{"num_hidden_layers": 11, "hidden_size": 512, "num_attention_heads": 8, "num_key_value_heads": 8, "head_dim": 64, "intermediate_size": 1216, "vocab_size": 50257, "hidden_act": "swiglu", "norm": "rmsnorm", "norm_place": "pre", "norm_eps": 1e-06, "positions": "rope", "rope_theta": 10000.0, "rope_fraction": 1.0, "qk_norm": true, "attn_scale": 0.136, "bias": "none", "tie_word_embeddings": false, "parallel_block": true, "init": "normal", "init_std_qkv": 0.0285, "init_std_o": 0.0, "init_std_up": 0.0285, "init_std_down": 0.0, "optimizer": "muon_variant", "learning_rate": 0.0143, "beta1": 0.9, "weight_decay": 0.019, "lr_head": 0.00486, "warmup_steps": 0, "schedule": "wsd", "decay_fraction": 0.595, "decay_shape": "linear", "final_lr_fraction": 0.05, "batch_tokens": 131072, "max_seq_len": 512, "doc_mask": true, "train_tokens": 613200000, "max_steps": 4679, "dataset": "wikipedia_en"}
MLP neurons of a small language model. Each row is named by its layer, matrix (gate and up: input weights) and neuron, and shows model dimensions 357-420. Each number is 128 + 32 x the weight over its row's rms, rounded and kept within 0 to 255. A neuron's up and down rows have the sign that makes its largest values positive.
A block is one neuron, or neurons of one layer that tend to fire together. After each block is what it responds to, as a language model described it from the Wikipedia text at the highest values.

L2.gate353 [175 110 144  96 149  52 165  70 132 131  84 169 106 139 144 127 103 133 118 106 152 129 135 119 148  76 171 130 123 122  81 161 152 164  86 128  89 124 154 154 150  90 121 123 149  74 158 112 141 115 107 156 124  60  97  59 148  84  78 103 150 149 140  45]
L2.up353 [130 123 111 115 136 123 147 114 147 105  95 133 125 139 159 100  86  78  87 109 116 120 117 139 104  68 186 118 169  35 130 179 180 148 115 110  92  93 174 121 108 166 149 108 136 156 111 149 114  63 112 135 116 135 145 115 130 134 113 119  92 158 115 113]
L2.gate413 [157  75 110 150 159 146 117 132 126 137 109 144 166 136 127  93 118 156 143 163 115  97 120 157 117  89 122 133 186 109 146 141  69 109 129 153 118  84 152 146 148  71 170 109 115  89 142 140 141 122 113 125 213 110  94 162 190 180 119 145 129 155 104 119]
L2.up413 [149  78  92 115 143 170  94 142 121 182 142 132 184  95 120 140 102 144 115 148 158 101 154 152 168 160 185 114 171 142 197 106 133 143 141 133 124 115 168 118 148  88  97 133 181  98 156 120  77 153 168 120 136 149  76 192 125 112 158 166 169 138 101 139]
L2.gate913 [124 142 110 136  67 109 126  76 143 160 172 135 110 141 161  98 172 122 146  94 108  95 115 156 161 111 111  54  83 144 130 107 171 206 143  96  96 118 140  81  80 136 123 149 137 154 187 107  96 111 128 126 140  62 125 121  95  88 119 154 157 145 108 141]
L2.up913 [118 109 113 113 179 112  80 133 117 130 135 137  98 139 119 128 174 121 129 112 138 126 137 141 111 141 134  64 127 128  86 120 158 105 109 107 147 112 125 157 113 104 128 133 132 137 164 152  80  77 103 156 193 117  71 172 182 104 115 164 197 136 112 112]
L2.gate978 [124 149  93  82  84 118 176  98  96 167 128 137 156  67 147 140 112 102 104 151 128 114 141 155 150 136 185 109 116  81 152 176  70 119 117 120 132 149  98 122 119 123  88  94  95 165 104  88 134 136  70  46  92  95 137 166 170 167 155 118  92  77 113 126]
L2.up978 [156 146 147 168  72 109  99 109 155 111  92 138 194 136 170 170  99 198 107 143 114 173  97 147 167 195 141  97 103 149 152 138  99 216 130 136 130 107 150  73 149 108  80  44 133 106 144 154 110 148 131 131 131 139 107  89 100 139  84  97  63 146 102 111]
L2.gate1040 [151 118  75 126 165  97 120 104 107 169  68 120 103  81  99 112 157 127  95 178 127 143 126  75 128 184  90 169 116  85 164 143 127 211 122 113 105 166  75 159 126 167 160  79 124 135 122  69 154 117 146  75 129 120 169 123 113  84 103 157 134 105  98 112]
L2.up1040 [130 157 162 162 107 111 100 114 116 171 149 148  80  38 132  45 165 134 111 148  94 120 111 103 127 141 142 148  80 134 182 141 102 123 109 160  96  95  77 149 117 198 127  92 131 164  95  89 117 104 109 144 160 104 129 122 188 126  86 173 148  71  67 151]
L2.gate1083 [ 90 156 173 124  68 132 136 154 133 145 116  84 174 132 106 171 188 152 110 171 168  57 140 147 155  43 129 167  84 201 143 182  90 172 143 106 157  86 164 106 164 131  93 125  78 107 183 131 102  92 135 172 152  97 118 137 153  73 148 136 110 108 145 107]
L2.up1083 [138 159 168 121  71 163 171 165 180 168  77 116 172 133 108 186 187 187 107 156 162 100 123 103 165  98  98 155 118 133 134 164 187 189 170 100 120  77 140 105 127 108 105 143 123 160 181 108 114 104 139 170 159  35 151 127 136 161 170 141 150 149  99 112]
L2.gate1113 [147 140 158 145 188 140 131  88 141 139 106 118 103 137  75 100 184 133 112 121 100 153 151 139  47 125 102 108 163 176 158 137 108 179 181  73 107  91 131 130 138  99 164  85 146  88 148  98 187 141 148 173 134 122 138 126  95 145  38 155 157 172 151  46]
L2.up1113 [181  94 152 165 128 128 158 124 109 121 150 126 110 146 165 144 157 165  98 185 182 124 135  99 147 144 132 120 157 114 167 145  97 137 143  90 120  97 121 129 148 126 181 112  57  56  86 142 109 147 139 156 113 147 109 125  87 123 139 173 162 132 153 125]
L2.gate1168 [ 65 211  92 146  71 117 111 108  92 139 131 110 104 169 120 133 158 130 101 203  74 116 130 130 145 141 113 150 116  79 178  44 127 122 174 160 148 125 136 110 149 153 121 102 147  68 165 129 140  84 130  94 141 121 148 140 171 135  93 156 137 121 167  83]
L2.up1168 [ 93 123  63 170 144 117 154  89 105 134 118  80 135 158 129 124 138 125 148 166 152 150 140 174 152 136 136  87 122 145 128  95 103 104 118 141 131 152 150 149  82 160 138 127 109  78 126  70 152  81 105 132 142 113 167 182 157 117 129 175  74 127 163 119]
Responds to: Foreign-name subword fragments. Short word pieces, often with k or j, inside rare foreign or brand names, such as Rok(kor), Puk(kelpop), Pik(achu), Palahni-uk.

L8.gate105 [146 102 140 110 127 150 145 141 165 100 152 110 124 112 176  99  67  96 140 158  63 198 115 127  77 153 154  69 150 138  99 140 144 146 131 120 116  71 161  80 205 164 150 173 149 113 114  73  89 107 138 149  94 166 127 172 131  97  78 118 118  86 108 126]
L8.up105 [103  98 118 123  99 155 119 154 181 126 116  64 100 140 136 124 132 128 137 123  97  73 145 165 106 141 127 123 137  55 104 118 109 165 161 151 161 174 157 148 140 157 138 120  99  35 118 141 144 111  90 205 115 141 173  75  98  71  84 124 143 141 144  84]
L8.gate203 [186  86 133 120 125 124  97 109 173  82 144 115 127 151  93 122  90 178 170 130 133 148 156 130 105 100 129 139 126 137 184 136 113 163 119 148 142 113 132 153 188  61 157 129 154 174 119 114 139 124 199 142 100  91 167 161  92 146  98 105 129  74 147  97]
L8.up203 [195 102 141  58 157 131 133 119 124 130 134  92 128 170 138  60 129 143 195 119 156  91 143 168 115  84 128 162 105 126 168 114  86 147 126 120 128 182 136  88 127  75 161 122 135 111 143 130 155 160 171 108 115 132 175 161 109 137 123 165 124 101  81 132]
L8.gate250 [117  92 186 133 143 112  98  91 146  87 102  90 131 131 142 116 100 151 125 189 174 105  82 185  95 121 140 163  99  75  95 114 160  59 135 104 155 142  61 108 154 152 139  73 130 123 164  77 167 102 121 180 100 141  94 116 192 123 109 153 118 156 113 115]
L8.up250 [111 119 153 114 150 134 132 100 158 124 134 119 141 117 141 170 127 160  80 121 159 144 144  54  70 118 110 130 100 173 142  96 150 137 157 161 129 154  91 114 180 101 140 140 100 117 104 101 108 145 132 115 135 115  65 158 108 137  91  99  76  92  75  99]
L8.gate1092 [180  75 106 112 164 152 129  64 155 154 120  91 128 101 136 131 109  96 144 208  80 157 146 121 154 129 111  97 101 155 134 139 159 136  98 128  98  19  75 108  88 164 157 142 135 174 140  94 110 201 182 196  90 113 154 125  98 116  96 170 116 131 115  99]
L8.up1092 [135 122  78 104 189  99 121  17 152  73 135  70  68 182 165 143  64 150 149 185 172 119 131 132 114 141 202 110 109 112 122 114 102 152 148 110 144  66 145 103 128 134 137 102  88  90 187 159 111 135 160 137 143 116 164 127  69 117  98 133 103 141 101 152]
Responds to: Relational nouns before "of". Nouns naming membership, part or relation that take "of", such as part, member, one, friend, father; also name-start tokens in lists and tables.

L5.gate231 [135 102 104 129 129 150 148 119 183 144 121 149 186 122  87 150 106 129  92 110 143 144 188 105 144  51 148  62 101 136 151 134 119 146 204 132 130 174 166 141  98  88 165  91 162  89 170  82  81 169 172  59  56 106 108  90 101 120 194 122 134 195 116 178]
L5.up231 [129 156 126 132 140 106 141 123  95 125  71 140 144 110 102 157 142  96 123 132 117 147 123 113 115  54  77 144 152 107  92 175 160 109  83 157  84 117 168 102 177 150 159 177 161 126 117 138 140 222 128  99 150 133 102 167 158  88 115 166 123  75 104 125]
L5.gate340 [117 126 119 169 117 117 137  89  96 199  81 132 162 191 105  85  94  64  91 158 121 133  92 107  81 100 152 108 117 126  75 169 141 114 139 154 161 119 100  91 146 158 143 132 169 111  87  90  95 146 145 142 135  91 132 138 181 149 186 153 176 193 142 103]
L5.up340 [ 94 178 162 121 148 115  89   0  99 125 116 153 142 136  55  98  76 184 170 123 138 152 111  33 137 133 103 127 134  82 152 130 156 130 105 124 132 152 148 100 144 123 161 131 126 142 129  86 105 158 121 110 141 151 117 140 119 120 131 115 155 160 128  51]
Responds to: Inside multi-word proper names. Second or later tokens inside proper names and titles, often in tables or lists, e.g. Ent'er' Shikari, The King''s' Daughter, Leaders Of 'The' Free World.

L5.gate608 [ 98 131 163 142 172 138 154 118 128 115 115 130 154 154 154 157 114 165 131 130  74 178 156 156 114 144  20 118  75 148 165 104 142 136 108 118 121 148  70 103 172 179 158 108 142 163 132  85 135 112 123 155 142  91 111 167 151 111 148 103 130  80 165 137]
L5.up608 [124 201 143 129  93 127  99  73 100 129 131 139 141 115 134 156 121 112  74 153 138  86 172 165 134 109 123 144 164 131  79 175 107  60  72 128  84 110 123  75  85 157 161 123 144 114 169 124 135 106  84 175  89 124 193  99 173 111 108  82 151 116 167 161]
L5.gate1191 [169 190 137 104 140 160 140  96 121 107 162 105 121 173 153 126 110 153 108 206  91 119 162 148 149 167 127 117 124  57 163  95 136 108 148 119 168 147 111 211 158 120 121 153 169 176 106 165 150  91 161  78  76  91 119 116  98 196 147 143 119 103 100 121]
L5.up1191 [123 136 131 177  61  90 164 124  53 137 142 117 120 153 141 158 121  84 177 136 111 132  95 114 136 123 106  69  74  25 126 154 137 146  96  81 145 161 110 171 120 116 114  73 160 108  65 109 115  63 143  99 176 134  84 187 109 140 146 129 144 209 147 151]
Responds to: Before dates and quantities. Function words that directly precede a date, year or amount, chiefly "of" in "as of 2020", also "until", "in a", "c.", "about".

L2.gate513 [106 188 199 117 126 185 128  77 120 147 130  69 164 175 132  98 126 152 174 115 147 149  98 117 194 151  57  79 152 110  78  93 122 114 173  64 163 154 132 117 139 117  92 160 162 110  96  96 188 149 109 141 129 163 115 128 162 151 134 112  95 134 134 116]
L2.up513 [119 193 154 108 100 165  68 137 133 132 135  93 157 141  87 160 187 151  99 103 109 132 104 117  90  83 163 100 122  88 111 148  88  97 194  87 143 134 136  96 163 110 107 137 134  77  48 116 165 136 135 164 153 141 133 101 204 115 132 151 122 119 124 112]
L2.gate529 [ 84 136 121 168 151 112 157 133  74 150 151  85 139 187 141 164 129  93 121 114 130 177 137 179 163 134 115  71 106 113 112 115  62  95 137 108 138 159  97 143 155  91 199 221 121 132 104  87 171 151 158 174 112 137 138 140 142 109 145  96 130  95 159 118]
L2.up529 [113 150 117 100  95 136 143 159 116 198 104 104 108 158 117  58 119  98 126 109  92 109  85 108 122 145 109 182 122  91 154 128 108 177 127 108 121  83 101 105 169 133 110 149 155  96 115 133 100 146 166 127  93  96 141 128 144 124 116 137 164  96 102  72]
L2.gate545 [137 163 148 143 139 159 145 122 168 119  91  75 150 117  45 173 104 108 142 182 110 113  96 112  89 186  75 138 128  64  55 124 180 165 137  68  89 121 121 101 178 171 158 108 175 140 126 102 122  75 103 116 158 131  98 139 183 170 131 115 138 122 170 101]
L2.up545 [134 193 167 116 117 142 133  97 149 136 137  70 121  94 116 154 121 181 102 163 132  93 111 130 141 174  88 126 101 142  74 129 109 171 114 119 179 101 135 151  98 170 166 110 120 115  99 128 197  60 159 147 145 142 159  68 147 147 150 148 120 117 177 120]
L2.gate614 [145 138 121 155 130  74 119  87 161 144 161 123 142 163 185 201 140 125 129 191 176  62 187 117 127 156 120 143 121 117 152 163 132 131 213 124  82  73 150 150 107 133 158  97 109 108 124 164 143 176  99 113 160 118 130 134  78 195  82  99 118 106  58  85]
L2.up614 [ 89 102  97 184 126 112 155  93  58 131 157  96 222 149  81  98 150 125  96 109 101 207 126 144 117  94 124 173 116 188 124 114 145 125  66 104  93  92 105 137 159 175 131 145 131 138  83 175  80  90 204  74  69 167  88 167 147 144 186 151  68 121 127 176]
L2.gate700 [167 165 119 124 145 129 128 113 115 107 155 101 153 136  91 125 124 155 147 159 170 156 146 111 142 149 101  90 162  79 101 124 124  70 156  63 131 104 136 114 144 124 153 120 102 117  97  84 119  93 169 108 127 123 113 113 151 104 171 130  52 107 132 161]
L2.up700 [118 196 124 151 125 155  94 163 111  95 169 128 118 101 153 118 126 115 129 180 117 130  52 181 185 137 174 107 121 119 138 101  97 132 190 121 134 105 113 125 180 123 130 169 140  61  79 110 101 166 144  89 144 172 132  52 147 118 129 152 121 141  81 120]
L2.gate1077 [119 131 176 154 144 113 113 104  83 153 166 161 118 121 111 164 135 106 127 129 119 133 166 130 141 116  82 117 140  86 131 152  98 112 135  92 130 154 130 103 118 147 153 167 100 137  80 105  89  81  71 168 101 151 126 139 127 163 140 116  95  97 133 138]
L2.up1077 [ 85 139 111  82 122 141 108 110  56 122 160 119 125  95  93 126 133 104 176 199 156 115 175 148 123  97 157 125 180 119 190  84  79 152 160 108 125 135 135 115 130 120 106 125 130 146 195 114 145 117 157  54 147 115 147 125 148 117 132 160 163 121 189 110]
L2.gate1137 [124 102 149 125 180 139  85 138 138 112 127 117 155  90 126 137  88 204 134 171 117 123 118  76 127 154  95 154 155 116 135 159  88 150  80 111 163 133 138 174  69 179 129 121 153 168 136 174 136 177 173 132 121 128 104 115 104 103 141 179 110 101 142 128]
L2.up1137 [104  99 145 137 183 135  76  68 142 144 110 134 133 126 166 146 151 170  69 157 145 132  63  95  91  89 142 158 166 116 141 122 123 119  77 181  94 183 146 137  98 152 188  62 133  81  96 114 122 153 110  87 139 178  97  57 132 134 137 161 156 116 184 134]
L2.gate1157 [139 152 115  37 104 105 117 163 106  93 146  80 190 175 136 144 177 171  89 171 117 117  94 126 223 153  30  24 149  75 151 114  85 190 145 140  64 143 150 134 123 114  88 135 170 104  94 127 182 118 172 105  99 115 141 120 178 139 125 147  86 182 120 141]
L2.up1157 [171 159 127 135  82 177  86 136  82 147 151 145 154 120 120 177 147 102  81 137 120 117 192 106 164 130  94 100 162 121 114 124 121 113 142 103  64 143 125 119  94 103 175 116 131 141 141 129 170  87 122 115 208 181 133 128  68 170 147 131 120 152 101 173]
Responds to: Fixed phrases after "as". Second word of set phrases starting with "as", especially "As of" before dates, also "as part of", "as a result", "as far as".

L8.gate18 [139 156 116 109 127 127 123 121 112 141  71  95 100 146 138 156  67 122 120 165 143 142 114 110 116 204 138 107 132 182 137 140  51 125 125 165 124  99 132 139 154 100 107  66 157  80  91  97 171 150 143 144 188 119 154 112 143 131 109 125 160 207  92  94]
L8.up18 [129 130 110 103  98 110 176 123 154 135 105 174  70  83 184 128 131 140 157 143  64 122 172  92 157 128 122 113  90  99 122 109  93 123 109 128 165 121  90 163 112 114  81 180 134  58 172  71 106 126 146 142 108  61  95 113 114 118 137 134 133 110  96 146]
L8.gate628 [162 102  78 164  78 149 142 165 110 140  69 203  75 140 144 150 119 190 160 156  70 161 109 108 118 141 140 110 149 131 106 153 156 172 152 128 152 140 146  94 132 144 144  41 145 144 154 166 119 170 133 183 112  98  96 114 142 113 129 104 111 123 142  96]
L8.up628 [100 101 122 119 117 211 145  85 108 163 185 119 187 153 151 151 137 129 128 108 141 137 166 130 142 155 125  86  83  92 191 141 100 156 124 107 145 108  98 112 138 119 132 133 157  79 111  84 114 156 162 167 124 167 116 195  96 174 102 164 149 121  87 114]
L8.gate756 [131 148  78 223 100 135 163 177 130 165 100 125 103 112 200 127 115  91 115 125 135 152 178  50  98 142 178  85 127 113 142 116 125 129 151 102 141 138  84 128 114 130  91 130 177 102 120 110 160 173 147 107 111 103 114 114 129 168  70 158 139 140 164 101]
L8.up756 [105 194  98 136 149 179 124 151 106 103 112 103 104 160 125 124 180 141  87 145 110 181 109  89 145 136 158  89 130  90 142  82 141 160 108 165 122  96  74 121  64 140  50 154 152 105 130  95  76 113 163 129 139 112 151 110 133 153 125 114 155 150 109 139]
L8.gate902 [129 102  87 153  93 132 149  60 130 163 119 140 174 172 136  88 107 122 124  88  94 181 139  87 173 159 138 144  88 105 160 150  61 138 110 121  92  92 154 103 102 161 165 131  26  92 102 139 137 144 178 149 157 181 132  95 129 144 115  73 149 156 147 126]
L8.up902 [120 157 130  75  61 166 123 134 124 118 167 121 163 139 113 101  94 132 126 117 144 144 134  90 123 206 165 172  74 123 179 105 140 129 155 164 142  86  63 154 103 145 146  81  73 110 119 130 148 132 120 151 108  96 118 166 135 116 123 114 145 131 176 155]
Responds to: Foreign personal-name fragments. Word-piece tokens inside non-English personal names, mostly Azerbaijani, Slavic or Turkish names in tables and lists, such as Sur(ayya), Shev(chenko), Hak(kı); also a few place names.